config = dict(
    n_layer=17,
    d_model=160,
    n_head=2,
    n_kv_head=1,
    head_dim=64,
    d_mlp=640,
    vocab_size=2048,
    activation='relu',
    norm='layernorm',
    norm_place='pre',
    norm_eps=1e-05,
    positions='learned',
    qk_norm=False,
    attn_scale=0.125,
    bias='all',
    tie_embeddings=True,
    parallel_block=False,
    extras=['capped logits'],
    init='uniform',
    init_std_qkv=0.0536,
    init_std_o=0.0,
    init_std_up=0.0536,
    init_std_down=0.0,
    optimizer='adam_variant',
    lr=0.00193,
    lr_mult_qkv=0.4,
    beta1=0.9,
    lr_head=0.013,
    grad_clip=2.0,
    warmup_steps=356,
    schedule='wsd',
    decay_fraction=0.899,
    decay_shape='linear',
    final_lr_fraction=0.0,
    batch_tokens=65536,
    seq_len=256,
    doc_mask=False,
    train_tokens=297900000,
    steps=4546,
    dataset='wikipedia_en',
)
MLP neurons of a small language model. Each row is named by its layer, matrix (down: output weights) and neuron, and shows model dimensions 64-159. Each number is 128 + 32 x the weight over its row's rms, rounded and kept within 0 to 255. Numbers have three digits each.
A block is one neuron, or neurons of one layer that tend to fire together. Before each block is what it responds to, as a language model described it from the Wikipedia text at the highest values.

Responds to: Word-initial R pieces
L13.down178:123119134100103176111082036198114105103158101091121145158101148152127161137216068138095104156121170115141141120089120078151090130199111119123100105126088189149120126072195166137154161111146169140132107110126154180099166147138097129095113129157161125109072128157141076196148126109118152084
L13.down244:148091120119121179143113139169097190130141172141076144079119192120166178102131119151127176173156115134163151102152122125085098196118077103155126096088146188114080108141148101157109126136129099085117119097148130131153102101170131085107081077139174067099092122081100100173133068121113150116
L13.down294:161124083172100091128179138124115122063165120129142132123089115132152129185128137195129065130092134134096120151143118144085109095166091064147127122119120108117160063156113141113157093148149142215127080064113149092155108113143167110103106162130187156176137144143176120112176136135166119073
L13.down386:156078114084088153114137087126056130131139125138108166129138039085073100111091091174092124133133212144083135095183125160151168169134086154137131131138164163145112142135123145152140138118090104072133094083124165138153158111147136064115139158188171099074141156137151161187112116121120105149

Responds to: Word-initial split letters
L10.down16:120082152098150133093083146166102116148107147203134169133180152155173103134087094064083116090151126137115121216163125056116162055101125176159114122180109136075162130125135109180096147117133117108064142144153141120127088134105144162169165112135104185080121101126176115062121090139212159127
L10.down68:152121143133134161123112070176113146090191101135156092124159111126025142068115116155111162173117065104095083147139151136149114073179118111198044143088151124137106066173182185127063145143124123104163140116111166158144187077100156152111095148119098145101129154094125114171141121176154114205
L10.down102:123114104132147163153068090127130100079127157151118126114110093126083159065155118180167089186125042115132070168099123116071126170188137102088147167136118149116137094178170098112104135127190091084106102108124106184134136148096153101097098165080182117125115194105161087117109152152043140140
L10.down110:151122036086135110137153132121099160136197134167125067124172161134139120116085133134157122170145068143156067157166161113088171158112113154064093083152146103156190160105150151133067135136125171133158096155123180186166124118083148132164149156103195143104112120085115108107124158139124134121
L10.down114:145108153139092129107042121104168159062137196100150139122106119081158146130154119071149078142114112086097130139127114146162136098118118121080062124134058185163125168123151130139092156152151127122122115105135106170178106130163107181115157087152153164098126104118112122103125127081165155160
L10.down172:077127123106134145113112057135096143111153123212165129147105213125141093099111095151161131174095156074141145091121104147090129138126074167159132173132157160180138137177137075117091070146118091103133126137119135059134181147100131123171138155086134112163155096191151095172194165123117056103
L10.down195:154056160076208159163123101168105102131153111119094110188149165130123052130090077127152121092192137149105162184121176085156114143127128080066142150146126093099139131165124150149145102115090130133095078145102127143166138090179205105103149115099094114084108147099128163170146138066146143137
L10.down259:148075097130155124142118147140094113171220080153149145076165122086191118148159104134111110176133132055127140090138117093121125111116100125137148128166071070153101174119144125119122144071143097068140129052147170147126093094154135084104090121148168097103150137165133114171138202170131067102
L10.down306:111141201144089083153123104156152129109086162144174175121135087132112098133129110207124099148120099092080158083137175072132127082143125146063134139174112136168077159144155120100210135110122129128121110094154129084140212120173166047131098189143070128120198184148184164148098140124177100097
L10.down321:112174143125092134101137122135132159032151163144119088139139151136127167104142181150068127124117069150088102185034145126097116149184125090119139150133134179207109127112100157145093175134079083113099146098088143056095196102149114141187118163183123130120144119060086098198110119106139148094
L10.down383:132162152137206144125068148151125149113106146153137122103107135133169127158101112201142114085156127143086089167209102157136120149119166115094170152119130142159190156137128165140095176122127087123109079113172048105104138105122132100115144159088094132114153141164138119113197090059167089056
L10.down385:160068144155086117127134100119100138123157086109128143108213177092113111097118093130083093136134133153080148099096158106142153138197129165149133122179149111144054126125128142169105101107148142120151063163197135156170155110110136135113132118133084104126180139157154154181091150076127107131
L10.down441:159090078155080114144129126138117138146130172079104120062178053103177157120090119182137137094071146133123200092156153077081121115155082170113135095164115044160141142088135136060137123114127107168116170144112170142103095105171175140169172133090133157158095157106135152131071123089152154186
L10.down501:106128149109145073169095150126100174151106173213143110126107138118089090131129099117175145147137080142100175174171119173127164109155153164139165110074143124067205138156185156138135150148148105140121115176132144133133100109133121131093061207108098113163085149138120158115119077048164113110
L10.down598:133103100093129113115114106123119071208158157122197087205151136132160089148130123126150100123104162110106122149105102109142126126176146128096082135128138126154143129128070160099115099105098114204116129123125049111126088113154147084123134159130157185180106145119101151107203103135110098091
L10.down601:141107119145097121092128158142143215124092116108141135143090152154139086071127116039132053140107181136188077122105131100171180116112151109122114177114163152178142142152127145138131131106096126131107092095206172093090112117119092096139130124129131117155131108165122101150166130137106108131

Responds to: Space before a year
L13.down3:125152149158102128081110147080174152119145132120136142098099131208170163173152124047164177113125122098126062173104161138123168178124137119180130098146151171104114121142108121095104114121130155195093104180156127121111093062085086138122093052124153135118190122162120127150152117149133116161
L13.down64:118133186115155137134117061176135090122132146171154111147151133186186141097115169106082125113088110091084101101156139137152155122164164159147143164128161104076165156135164140173089132134105114113099132124085071136135122125104129165166121083157182102083181097121131124191109106101159134148
L13.down246:162117186140192091137170138108134125146119128109132125155122120162172045151105136135128164155136134127082133136178121156070164140153140186174149104136136127163145142108143185155058098105056089067129138127097088170137096083109046115133116155132179121122136057107102069068135106155149106178
L13.down514:082108104117178145087096106108109130127169091086181118163113159151140095132139132164124068144068177143121084132115127150128125085107134137089121107130151143143116141171099135103084131133167096139169096113097154107118117127140125161154192093127153143132123132154150110178145135149196130111

Responds to: Mid-word fragments, pre-year space
L9.down31:118128216162129151149090119121130152165144127124158134106093096123131162117120165170180187126136116130197111139080155134148094114201115111230150131162111149133089130137169159116109115126088103172122095140092089109092208150081127101126136128129124129155126113119103134151162138120164151106

Responds to: Word-initial letter fragments
L9.down447:146117133110169134071117194100111169203134129112085129125182168148105137148130105129100092174102129147146161120099106109088076081136163102136151099171041057166140172139148121128097123165143131094109123114129153146162118108132093089164123117117170138118099122100111111112143057112175049117